config.yaml
activation: "tanh_gelu"
norm: "layernorm"
norm_eps: 1e-06
qk_norm: false
optimizer: "muon_variant"
lr: 0.0072
lr_mult_o: 2.0
beta1: 0.9
seq_len: 2048
train_tokens: 1128000000
MLP neurons of a small language model. Each row is named by its layer, matrix (up: input weights) and neuron, and shows model dimensions 448-575. Each number is 500 + 50 x the weight over its row's rms, rounded and kept within 0 to 999. Numbers have three digits each.
After each neuron's rows, "fires on" lists the tokens most often at its 100 highest values on Wikipedia text that the model never trained on.

L2.up777:534447495504520501362444461527483509519511522469534525491493475556515545555454541434441513456394513552530560483462516517530444539489484517415482415517474498438572463489577509486542442484453412470424590538528467484432454458488611606524497566535535502429471442479478499559494476524535513508487444490577592581546551483441499573521498427507525425511517443529531559487547515441465420526552
fires on: " |", ";", " Pts"

L2.up2008:502473472482555464563506529540464514521453525518419536473555457549521451581534490466494474421461472533556463459558503519473536383507502504477484472509496450554539448475459517522482463535482454576543564469483535396515490456479479394430549470477488431525538543516460439433471501495535444495567430578477510440492478478424465545470450521549475450562536612421440540404509608545570509479485
fires on: " |", ":", ":\n"

L2.up1924:370484520462497582482501460558472548430444458492510437567488570482523450487532478472436595494537491415496617445461393511466504507490562427508515535495463546474518608480517545391463444499515542530538552591409486407495614428502541524523445527502486507441492493470526525520473492591450558506473429509518578526541526396529506456466439517524520539493485518484447498512575518461534516550474
fires on: " |", "1", "3", "2", " —"

L2.up953:471572578566466509456455557487454534507445476379491546428465575547546495534496507491367463424467561536478515549467531474470582500475527496579529485484518561423565504578420553534579525594411447493486484491461540449520538570500396431480541454557435512513465549502497507560496448460451541434465444430504523543455607620522464547599534557495454440532478465462523389493502497527503584442556
fires on: " ", "-", " and", ",", ":"

L2.up1091:428537535391527535508458412460491496508455452553537547499489540522504406473452475470512411514472480547470439504544547609392427409555538427519504479553474604492608433578449500537515466502399575549558498472531520594478417481469453518432484463519575450465507458522498495532480505501549546523512433538426564441503379514504578469581483515491418425476517537486504509368479555401429469499448
fires on: "-", "–", " -", " u"

L2.up2161:444446531514561525506523559459476459454567511439520571520529516546515474434503615486524478446473483495480500462523540499525527463484521477431447470526462461454505427456562461541481479497503517457577473491450525592511520432502466473522376467487547587482439479478440516478496431428576562517514417472561582595477533541469517517465480531498486458548496456512522508531446387399464470424527
fires on: " |"

L2.up2370:484460466564513450558481492477503468454531507453547599573566488516539437577528582518498425524470480599516531412492537455540480502510454464497486566508400500487510518522520492461460563471568550481482499445529522465466515466494544477470429444515572544483565583559416545495475515548514527442538435438552539582656502574507438479542586492439437481595384477409513491509571549447479584537512
fires on: " |", " |\n", " +", " Qualification"

L2.up1580:431533427541488643498530548495482524556461513571505530543606504552536453526471431500381506540551610516497491456491436493423446429492455446599527587488429493502604543438506561542540530470465452511507437498491528528462465465640427619507601422474520434421478463493636454452559479459496534498572450428500479464472519444572500494611455489520486470531502507499579529493536468467472483472471
fires on: "–", "-", " –", ")", " or"

L2.up1506:561563434580449490473503484483500570528508362487477513550478459431482568471433466510504483473471495571426500486516396494434516482452516540475487479528497466526473513513421480558541489499463548618477581485390424428570533456569572512508630452547470488493521422483473522554568462489548551441382533424518462548447546452497502509485493612491559489465536454465519520513536452568512444400493
fires on: " |", " |\n", ";", "|", " of"

L2.up1110:547496542489492583454470483486487466501461494473512540449439521407429541463500510493444505449514474518494570564482504481530489398653516527419513475500505530498528427481496539371510468495436529617560519501478516526475479494549382584491491533455493484465561481514519500450484531480506548461497522542476473536409465553391477502396539457541505493566442491451588500433449479514474531565492
fires on: ";", " |", " ", " Directorate"

L2.up861:382424444546386523575492566507566561515547551547528437517564558533494521527504530517433494491561492520505476533516558507502414511491495574516428599452549455508561420451456427428487542509486468465517552516500476463481479497535533455511576527401496471444427509452530553410495415539429461532514552436446485524477515465595494522444516529435536522556474534431547435491561504523509489540541
fires on: " |", "|", ";", " |\n\n"

L2.up516:452573516500525507482442502436499506439471541512490511513513472570489509511512458496499554514436472408459425498461475509505481449531542438394554558585510539580494408450546396484504571509483488589407569628499500495590458560466449461469449528419470495543453564417555401511482561423481578483502534527529470484497457441544455493444538485497490432541504441469550395430435536474542586580474
fires on: " |", " ", ",", "-", " (", " O"

L2.up2325:492517503486453421549487416534500538461391597419482501502566461473435590528478507491500489551535537454567395545514464476489560512430462511487436527525449442508423451413510432534519424562457434464424466435596482492452583510447562522520469465447500526432517520495459501524518488466465524565493493510513619422462405424468594389546423508539517501433581543460540443387486477438609510542509
fires on: ")", ":", " or", " well", " as"

L2.up25:509413525464415595475402517511522517487545451587438542518591442448507479464500514562550552548430433471509486495533460507462442406478393508549495525516441499498554456499381542450509526550490481553517540582458494514504440545533455439503520534393522363415465541545512458527492582635388493515531532542405453611546471521445567536522523573554529570561463534534483444562426515483522501456582
fires on: " |", "|", "-"

L2.up2107:484480539500528513522445477463453489511507517504518435443511496599484495604527450513608525432485414533455549511503467482562513556514474511492563508451537520467514420505495541572616530490488544569554594509389533445523539516469456508445543390475478436498496529485416476522600444464461541426482471503491464502475571537572515517504511574480502423507501534542529369522521420403554461473541
fires on: " |", ";", " ", " was"

L2.up1630:470388502477438483503583547453516499470517393475545584535538460518562476412485504531493473489446463531512454579454502489537448437456551438559530514505611516554555392549471497477419457463531439422528535561561591393436560466526473460518530602507485556467422504477591417544487502539454448495523503508374490465542451464493561540539474545434446500519625459485475445500469555434510502457478
fires on: "0", "4", "9", "1", "2", "8"

L2.up2853:504474453495470483600527602564469503388524472470558524550437482463521543513606491516454582445482482462487447478481528549535472396516460453551562531513438570518468583497438552522458603594487568522454530452498427523473543577537534555592583557487441418550512521475463608403412556514371494512429471496528555550453461550450555416468521468573572541487507506443513556505494477542482437490532
fires on: "|", " ", " •", " |", "-"

L2.up2036:473473483427598525492479414450540540485472528494426510520453502495420453511542447522456582492523487429590523471437418509599484524484615471496527585555560563472511463508492496485502476479422489495478489526498504502451527529453499559513568482444468483470487522624475502470434523528396492596532484449573527517544436491548598472465438545539599420530511439528493538512468547515434470460471
fires on: "0", "1", "4", ".S", " |", "3"

L2.up2219:445533523354503498436568496450664572442537553485517406500467515576512568495384574399633445524503442468514581427498575508497460516486507474534522542538522362438476446450481501459562460494464498481539497492465456491492488446551493579563485395562431492418609543424471437401560538554500536458520527526529540484454516547520507416545505484448552477454603550487480478500595561514601474549486
fires on: ".", " before", ";", " (", " |\n"

L2.up2864:455443506503521551577538505528454416492544510517537352540440522610501530541502525534731434466490512515423516443534516433461540646529457514454420510491427527506442528419585466418513474463453433517495465534520448419508526519525552469513530543575434472486487572520465543490589488456451537486453464433536465533477438485482572529467559460468511487575405522518468509550503595452514470432492
fires on: " |\n", " Notes", "iz", " Ref", " |", " %"

L2.up50:534472473460442524498584509545496492569516575500474498527517508484480516537517638562523591489464474475496425525548535406526485495524538403536483537523452469555482460541488390582488509420416465492447481539484451481472503557540542441561467478517542590509544477459456492453418517428520454525403468498501424474360581601434413456478541523496525451581556477535528424483556424543499729448557
fires on: ":", "th", ".", " office", "|"

L2.up415:491520531495512515517458585420459508481440449475509544490507542475498473491497505495461528518500486501457505556546535562472490493486501518502502457458472470492505633489533503528489503554409470553586516474517515452552576559501475498536472451490507517500460413462539495476550518595455494450516442504584561545550524445527403524593465445498542500590508539517490415533477548452521596507433
fires on: " |", "|", ":", " and"

L2.up1488:531596586504456489590544604518456520512430405465491548463494471501535480493535379534528569486417554552495469503478570532422552507442528536519468395568440458484560599484436405604573490475483543517463586601384540608403447472541548534519533528457514455527528484456500536458590456601498533558529572498499470500554521530501443510488507515489474538473526426497476435564573391527540475482470
fires on: " |", ";", " part"

L2.up906:441458558418575549458508473515539570514548500513569431482533548425498536494402520481474496493522487530527626410495580444458491485513467508431489495481414508397427576491515469533483465500471481467543561475613512522523561458564497597478576438477450443460466417404444432424465612553512471529466539542463498573516532469507541457485382539460509437450522517584511511441623557545562543558425
fires on: ";", ":", ")", ","

L2.up1496:478496551625504612467412553524495562503449465509488558502541535580567522606568471521653514539481506497466521420514487429483565458491415489548552515478511472449492505475565507574454563421488438496538476469367392542554523527537571612456533528432421432483367506515492442465663441462514516519507473491547524547469477434512611509455591584585483406612462514512482478557443480454484500533499
fires on: " |", "0", " "

L2.up1325:450517476587421490501507508493408533485467574506530454474476530496578488470534484492502498538484519567503531429566475461381529595562450493427473509558541542563493467528561477530585470477444466500393547466551546487494550491578441498444500633433530481475526446434485580508441465576476565562532466527446411459460528476441430540428441459478488561452590491584480427498440495490592490477524
fires on: " |", " ", " or", ";"

L2.up1673:498559471506509519471494453503522426515446505475490417539488578548530497487544549443452501418416562455548486473493538516602520405460493550425410472491525555519511531499552413445536570547488458457492503505558547433487523461550480431527483592508513570538545486493441482474502408486570555465556478502583488528525480499444495444484424465493604449497491554444477496584507450518473517484438
fires on: "0", " |", " ", "1", "–"

L2.up2593:414487436438452384536466462459509528433494473561553558575559427491544514425419468461553456481496503557495578392511453522587541488431567540552544463594504462583502501451577523582496543523526431485526477470499566538495510472442501512486528527584433529438428554492564509480568517478442427488440489476493528498518517546393528479471437539551505454516485449563442542443539430626553540519559
fires on: " |", " |\n", "2"

L2.up1644:557511485551497404377572550556476579439481571511439460531489493429559514467548542508468488591427548451567514492475470471589435595554425486539504528517481436477551498458440458496468496457500412496507470452522374540539467480512450529532543495544434580433478533496526518464482462552474579551462469441508468399510516468420411586536564495504513482560460471501500573506524475559472556471534
fires on: ",", " |", ";", " and", " |\n"

L2.up1994:461543439616479498434538528457495565478555570517494601486489521529408441484479516551518565453442597446493490452476485502508595439514551447545596526512545579467563539375535450492397437488411512424526451395500518573496492460482458549432491442500481507477587485467512484473537403470479523506585558510628473525572538480477437447407448603488440567482592574484520477429471496437471521489558
fires on: " |", " ", "7"

L2.up944:541585509451473609551489465475503560484474535555546418447455538561497522529444458444437475506417514479503513482510534463452496487578493519533526521439568482524501575462469416538504482514572513515434586559481427476493475579555518527487487480405576453458589432534396471518591530599488570575567600592547529514463419509449498555516489524533501475499542559450498424471510457507452481447564
fires on: ";", " |"

L2.up496:470451481562539554525545471551383539434444504546451477492466555541583542498602539497560518467448586444530551508518556453433474554448517422509403567480508455556570499529596499523448527454517596486462468553489514416473436538431458465410494463561565470513489571509423525561464503491499526474478416523506540425529537518480470531537470509476509475515575554428529508447470549367532445479489
fires on: ",", "'s", " the", " is", " was", "s"

L2.up946:387514530456528457456600548484484459433536643542480580524545407487494473495442517496436412458478482459551519419469444512488582452470496447449529525547516485551568548470419529485588494590551503455516458531486501482519552486515516549523504531561568488519533404500500555595375435518558475469455534562488540516520589404479516554446526513458505452462510579605481586449538493576572453440536
fires on: "1", "0", "2", "5", "4", "6"

L2.up615:522453514446537438615492510557466507479528465575490543525476535477444471512587504531447477384463523408517536456527500448405540429511398473507636473563515477478426449470501478507522574509458487536569541473524494530441581545502559550561511526505512432485511402441492480386504565524490485501385549376536464553486535512509503525411561603397472539533597627537402579523436478614514565416562
fires on: " |", ":", "2", "0", "1"

L2.up781:386502481544546541519451468450350463557521462492573424479482470493592473444536573522475531528435501397548499481517509503513569467473501496514539470514472523499464483492593477501524551606533573540480452458432470527549492533443445535479606511535600467508490505524519360471457485509499467446413488496593550458497492490430588451538457491554538511496439592496559487516501500540442519543483
fires on: ",", ";"

L2.up1398:409558465519560496562387483466436521530570444515516621494551469535521470408461544496582489489604506506507553503467489386447548584481551559466549523477508514442533529599328530490558545445530499446466506421525534486500427470532467478383537430520408439512481465503558544514508456499506499473479507400516470478496522411456504536499499540589549471517410433578454618501601568435449528510528
fires on: " a", " in", ":", " long", ")"

L2.up881:557552421510501549460441613618420500443562465388506507501553520580433372513563480492514525469612567531510510503507487536437530475563585552572466519487549528568500528503417505569649478495443432570620478503489551541531431460506576462507474527543518504512435544452599457511525457577600504465477500475492486459524568483544491532524544458561481487559441546572509570528450596504450476442572
fires on: "-", " in", ":", " as", " -"

L2.up1413:522563579483425518459494572555471475515531515483531480552493494432448414493429457515440518489441554402450586551566466559480470444563487445579516476479543504386428507601544512579520472518490467531476623415484424591491549535472436538523436508551459537502458446514554505503463577582474447483554449461544459454498464470584489422610495448495497470441523440588493544391475472501561590487480
fires on: " –", ":", ")", " |", "4", " †"

L2.up750:493400455512536530463508478505520608523532481484607478512560517501502525465444493469397524501560487519510549517475486444510490480510487481442569519494439419508534440484554602556480475567449464465425483378412574556447559470508438451505476415509561538474529631496455539610548580509586490435544394507552470448418513506525400472460428464461515514530518556550514478447548585532494504590539
fires on: " The", "==", " the", " film", "The", ";"

L2.up1023:563378448471525528510431407533531417420476406614414534537583614476508510497551419538549485498480507529449531534544564528500498466504462514579476539556523459461499563578601553533453452492529511545458536515463398528462561486490445562481577458498424445501553573437463477393462494590507495533496472519465528550582486569553580470524602428522480524481532556507509497489317526564484512483527
fires on: " |", " –", " ", "/"

L2.up377:475466427521494520468461552558453481491546508555504574548557525503565540555528530574433539455514548475388460496467447549531500456532452482605486503480429537516503513562474476461508469570459494490491398498523460492438551533588591505487519560558464586439488449453393450481446550504518584495408494526489497478423533488469530483451467499488521444520495548473468442482551510557484575475523
fires on: " |", "|", " "

L2.up3031:448498520477504502567488500499604546518642544473472506453491503515493527481489580486574395516495529511523529595481462529609569535440531490527468542611450492497558502541499580546558508518498460624513536594517464486550569481450491492513438484464384485529524582468443510539525476505534542492476482502512500515542481518487529490486488643520496362462517538500543528535558381546451421462448
fires on: " |\n", "\n"

L2.up955:493539534510590535484472379559593458474555354417534513574436535538529469392478393491531437461460464445469502497528504479460501468447486577448516515532535521486543480569484535580499475559365513540544530517502506450447524417503493527496462439587444518501468480459550547456522559483596587477446572498451676555482574541526523485515420516485507537511466503524498503518527508387516469501520
fires on: ",", " and", ";"

L2.up1388:493463468610546489606467506496487536461512489463580521509546484381457422522545557539560581422497414480442497574496428516547514417435526614500618479554529536488518422477447500436513527470565438513482531465381561590460517484475503497568615484466558510544546468504488508564400400514493445488409557493527485525438549507446314462439621495509485508496494522521528570571500419521475482506588
fires on: "-", "|", " ", "1", "9", "2"

L2.up709:428430574460469552373486518486500509510509483623516553567457499466469430424478522555537486501482464483443520487541531468584535374410457479540557569495445486517475333480527440419405539458517509467538542499435462430527494505469468494567581432377498526490551498492520504484520628569510618427425464550449417476497470641548539526544481499532448573498537534448537552566544570497533556485462
fires on: "–", "2", "0", " way"

L2.up1870:489450591561493541409508510451516450492476523498514498496478489453497564473570516487560472591532516567521489474551518548518465507500373503532516489503502548427537445535444528546519491514520511440441524498493555563485404471490506540560532568467472464483471525510490525598450532516561520521467503540531522493491499574554532456435507424539569505502422565565516605533479523441479494478519
fires on: " |", " |\n", " Notes"

L2.up572:539559501509578422549459545454499532470477465562383468505543499515450544553507518480525463473490517522538527492530601525421606411464532573510467466496443523533573495506476563542515573443418507525493507454427555500473554554496511590500486530478488496495490490528490507567431463424455584563516468591503560599498482439480424472581393598421465513446571494531474390538323476551544454495550
fires on: " |", "|"

L2.up692:557486552562492530460444493513484562547454458570455483479546578458542564529465538440536528488569499449466589628549525520487506512466464500586481562492525487547496441639428514472532469478457505485408493502449488533392507493482411467472487500514528457471499517430508576524390504560441498495491434544461561452498422464573576503409481568493463524450405531575450478399497558491545388447493
fires on: " |\n", " —\n"

L2.up2829:510449496544492498515476511536431522494447472543560506518468523474540471519571411453438522433503534493549505458460492494645514465467520470483545426526487565579574477431466518542508503520433506520463549409424556508514533553483555530543481402499510480505496460445552525475416528517574407458517464556507550476502560456526482519504402452452425433582471467491492546572561496450520472499500
fires on: "===", "==", "===\n\n", ".\n\n", " \""

L2.up178:458378461646580387522516537537482476470482489451473530507479414561495490435526479504427547498624433460497486560522389588579499539521532426578476486519491484519498514548488513477480497566501464583495573409554471496467605409516428530531431551539447470496517570537438561511476550409501504438423492527463570534492636532471528508466437483489505566484542434553427462463478490497634452445475
fires on: " ", " |", ";"

L2.up2232:510536528466434511410524553473476506488388580411589499529519442503497595483522458490506506529473424440544515462503572507548550476485627532520475553530532551437488551471481455539495554402456429424557499511567490494499542539559525519510489507557501478526512430543439496497485547535537568534508445551489404472436541511541425445502578506560515448529560495536522527529494494487510510493503
fires on: "\n\n", ":", "-", " by", " medal", " office"

L2.up1618:574479528527427570497436524456530485502493446457419566481472450496533433489501515565563470597503498473517500520464514523449440516550476531504505489532454527496456530584525471534509546498473547571518477576403537459428670488576527520451472566545481495602529525563518450496451542525584512509503525540510558603445581532535524503522507535512404530546532468543548460548466400469467439412422
fires on: " and", ",", " being", " but", " also"

L2.up2404:495408489408501428516560596488414529504570396527500458479508511531487446456543569522358490458475504456535436574562519509522417553420560481553455477488566502491480411524531446443468485562535482425513477496538549535487448503476517506572379486501459499543481500496519546441567459599426550501471495528422497472509466343514579488491499506521418505549554506516569391531415591476489488438526
fires on: " ", "8", "1"

L2.up613:475530526495543450536465493470435511519493439476519483499483492506479559493514531526527618581420548507437611502453642533474483557533536504546472530501502552480579547557534591595546487541421586441591438461465496410489555411553371537502496497532492438474486475483502466447483494500519481399397487478540527447432525506589483473521478552492540396514503527556533446441586480577602516579521
fires on: " and", ";", " as", " than", " ", " up"

L2.up1677:521403457556517448580606545582581610516519421524440561578540533583546439498467512483553520418514462555450500499560476525517459509530538509513504598506432544428563495529460412513447433583459497469529568520496551424470538476501458457535513460552522486425486534533505466508559402547454470501523485441448565461492502459510464542542580613466542490513556441519477587531426478550482507529499
fires on: "6", "8", "1", "9", ")", "7"

L2.up859:429471462516570559506545557555502490504447599472485625382526481521561412461533487462485474432485418403478588494449427451455546581556517486554460558572502574552490437369528416511600453545554543459487496521508533492429521481525529584522460499456549437525597516531390480529450449591527648471485524482467518438609539577453408488497420544426476531477590485541539407512415475450486489530484
fires on: " |", " ", "2"

L2.up94:533550518498506476509561413570475485451393474542505503594378597510543440486593461475492486523492434550447441528484497470501559488702518569513517462585591561508500439477506388487526472467473444448563596635494541564459525481484528640511513604454484517504534467512414510493498484527497563468458511476565477599432349492463463497469538514510491493465517519558577474510468567442523421509537
fires on: ".", " ", ")", " |", "1"

L2.up1688:500576534486445492532471492510485573432536504443540442544471492475500374463492474479390496543549457473493431577503503519530408497497604494468596454526482540501559462496550600501521590647436476539437500391480522509543533460561507385557545420447483501475503624561521514487476484397522440397441552525522432483494509527632435527462443440507461429586425485433482474567613536437545470464489
fires on: "=="

L2.up2545:482471438526457509428510522581513490414524546495451442562350540462521435479553470563587430513469563458558547476577490469378520521499437473525436506577457502523475442493527565601457496473563553431537495527469553417483554499376542513478525461528491521528403426567443447458480555485577602576339542466555599521553598528428488501494477573533502548526392489516455546575523531477505558457523
fires on: " |", " was", ",", "s"

L2.up1962:517566465583498544507450560442527510453484433519510506467576496505525515527610513527493550424404479543427536388485420499431462498506490588567394484444498570469599446502487479435527524432445515502519558559499462424504474594451530500527468517501438440500511504484523487472516488566518574555522524435539478537566427432514450554445557496518576444514524491466572443535501496425464558465506
fires on: ";", " |", "\n", " https", "Cross"

L2.up2589:467515523527513477482485505468507541466551596462493629486568510512583397518464536516540576530443501441474490384515509474449518504351472628489592542551393456535535409383523438415478430423462442391547509470511487569542497479503458494483446421454540540498448551449490546473520396481442519451536544466526538485540475492515542461469449596429469514484531614573561478477536458498482461571547
fires on: " |", " ", " |\n", "."

L2.up786:549527495510480458504519559475524421407450439452434549572544540431475486491444489464460466432471429547498607460595414463503560435482553571492405555493481521476504423451469492442507555581493530519437506523521533516483565519494492466532540515448630467457560451490447409448441351521447563480564465557422549489524471446537487503431547448433427447522603524611538436502403514516424519455605
fires on: " |"

L2.up731:525500547390512467426593454540580529460426551481469529465455533479458508601477512504430531484402554437515430534529480510498489477499341455569558558414597412493466538496454413494517524444525428557441473449496465508523483478558548505600440553570526492548600456429496559535488494563448520559477475509528490434435450492492483462457501555438398546453465485404475433470401475533495563624557
fires on: " as", " both", " like", ":"

L2.up18:531455421550491530475510585536488461519550440499485456583510540439578549412584499644432413561424456476476421420526475434562592472523519486497420577525516555538531516448523513448500550530529513528436560568483458390580473530506562465513562534522557457461424472394527558645595487517554520514588514605557471473536482548417447625530501628482426511481537427400526574473394478523516434420450
fires on: " was", " is", " did"

L2.up2442:457453506442642544501561482554466479451486439414562481485491484628590467453513442507478498537555518572470531531512553361469393521438539491467516459503595522485520456541555531557478557580429553478491559487488547517423522463479452521402506513520527522475477561531531459485575481536572555496498496490382531561444544638425533538507487559517508510497464520495528492492514542532484505515528
fires on: " and", ","

L2.up1294:401486548484442561439470527437471462486482525493452506482502591477489501440588444617562516554401547395583439528390593518504525603526552511495584498472465536544496492551529530476532564507501496433445489517466394480482417533557580539458521490503482499561485451543492491408432437532569393556498528322577526510501538468468594467497488379595503504505614551511467536451450442562568490528536
fires on: ",", " and", " |", " /"

L2.up683:513513445610577455515541483479499537409547442394458605530494475481398432543562510452530513536492442566579468514476482513502461417501491535505498462515398357480460473525490459526544484527493453443444499475507431498618543474528364446519506474564584468508479439639548552497457499508477529509575464527500502527548593529582373598497429427520358551506511563486525540511509552441404541519500
fires on: "|", " example", "|---|---|---|---|---|\n"

L2.up2028:469557536490443401447538510526587437518470513514471633493518475533503574525481521571487486565560470476515527442525570563452509509513512475520535450546544468436515514512538454520398520531472572527493494510536553423510533549463500425412413570440383550531519568515578563538553519479515488466523507556533508437539492460473434487489514479563466452407531515469504470546466506526552579509506
fires on: "5", "0", "6", "1", " only", "7"

L2.up526:446464483525473410441493405577535449475480479465555391516559496511451536454554537517511510467386575440538559467442545470441495551555494456471546526596501479571491553479453563567582468405425513480499531441601595481486583553431538458406519495457458409553566484491544498450531487551508485498540445452663484503543466537455500515542493458385510465443497574568467452562407457546473581501477
fires on: ":", " It", " Population", " R", " this", "1"

L2.up2671:512492549510523563425424464433500453528540495526517526578474569471497469444466517527499445501478484476477579416426456487516499492498428500531617454593529546510445429522498461449565490579464532429349545461489536438542508425494506431425519493480390477527485420524506449605518494505555579549398562505419529474485516436571571417407512546506482522434679518482413432438571466464469540564507
fires on: " of", ",", " on", " the", " in", " according"

L2.up1527:542501541546428476491407514517466676523420418368440510491531448502571586461464470475614578476477610505469540463534459475483545529515530487481536540488581477514515464485497536529612387490515483482437466569477593462487424571497479572549501445407476487426504657542530470489525532424412481461495420459461414481547483499536449591458499511508516548481543440571509499571551419473507481480619
fires on: " |", " ", "–"

L2.up2670:576630532487527520432471431505549534432330463575457465540500488537534485549582494467537558525486400525450532434467493527504594454520475414481458374502537622507495458530559406580551541506535514500549466562423470564495591529526571511500501535461483465460604572486505518446479468535468493510577589525514508518475442495463516531476519381441530485519474524610534510552589464543492533555488
fires on: " |", ";", " "

L2.up87:471566413484413492418461479455463539502516431539407502499581522510475497545515468511467571501425521569467567386533480469543527485530454468473489476543526513515457448588458378501552564566434531435421502457518578463542505592504529492508546496417584513467570460565454470510534522519464486469536562572502464512447490447458459489564453434513493504512540446488476484467446429521475471500466
fires on: ",", " |", " of", " to", " being"

L2.up2176:494493489521521505486436479462489510376471525531515515440509472577532491460450572470521448515446527493562537418502559521541410467498453517465539472471437485519515467438450575520457476454456551500442502472480472475441496448399508443483388441515509591499515566589491557514550633514484480586621480584501605608485489528492401541609403370425517480552486510544531524460456483443538320601514
fires on: " |\n", ")", " |", " "

L2.up1280:454537536454526475444481471484523574493576470507526461559516520401514514530502566470472523511575515552466527479469600479570464511612522512444464486476500495455548525541471585507565541530425524531594525495421495525587496526434491421502459506554544477506439498445582532498496406480465481496459512573492457464532513437500488607521478472562437409551499456487494494524548470513523452574433
fires on: " =\n\n", "==", "\n\n", ".\n\n", " at"

L2.up578:513434530497451555414521559539530449540431477553511502520519500457448424434473560499513490557618546580444515305468484476543488533505472475532509466353452464434476603592484445520495527481456471529463479484469534460557403492445534433404487532472518548492538496500571518529579494560387479424497516583463521526492503462568490467597447529480486492503531449477520434495449500468586511525568
fires on: "1", "2", " ", " and", "7", "-"

L2.up108:506457525406481597438523495502557407499533497538486486599541503554533401443485544533504555543529527403487542412521518433524584459483484512494538530494465484486477593494488544508504516613477566536524522514450515467548547542459500529450484572529528477394433433427422532476529485401504579471467534444546476482513577534505621453542549495544485523397538565502496413382472466536478490525539
fires on: " |", ";", "1", " ", "q", " GA"

L2.up2283:423451441559467467498467452458475472549472531534552542434585440515493427571552494464505470457477424484530391382619502485376532565533385473518464545463443428526524444439560444563575528478465499518451371506470533518479499454529467493545435424489464514576505560580519415443484462483409485548490475525484584427572508436403454492502425512474542511537575536501509544500502517471590534461558
fires on: "|", "–", "-", " Ref", ":\n", ":"

L2.up2473:547454469497527515484554442489415558506506501490506485558543564467530506483434530449452529537463497503567518441518513507479447493421493473501508527563395421551520549542504398542513501527413506399529507465547515506511486494567452521439504394503371543461443549546539455452567451510462440498479473537551472474613525446481480447546492498528552468516423460535574453470558501558531496527519
fires on: ";", "),", ").", ".", ","

L2.up1334:499542495490486506497551519521488535503441455480521463542439555520479470405496530478561582517474454526610490401488396442561544570592365466491526474574576517501535409448537507513507462522511520414460522503427501576567489554441399460475487513410498522540439573539461451499437598504463500556452532537440528457443509518511489579479554601423532441456552597407534391465554467468488499528559
fires on: "4", "3", ".", "1", "b"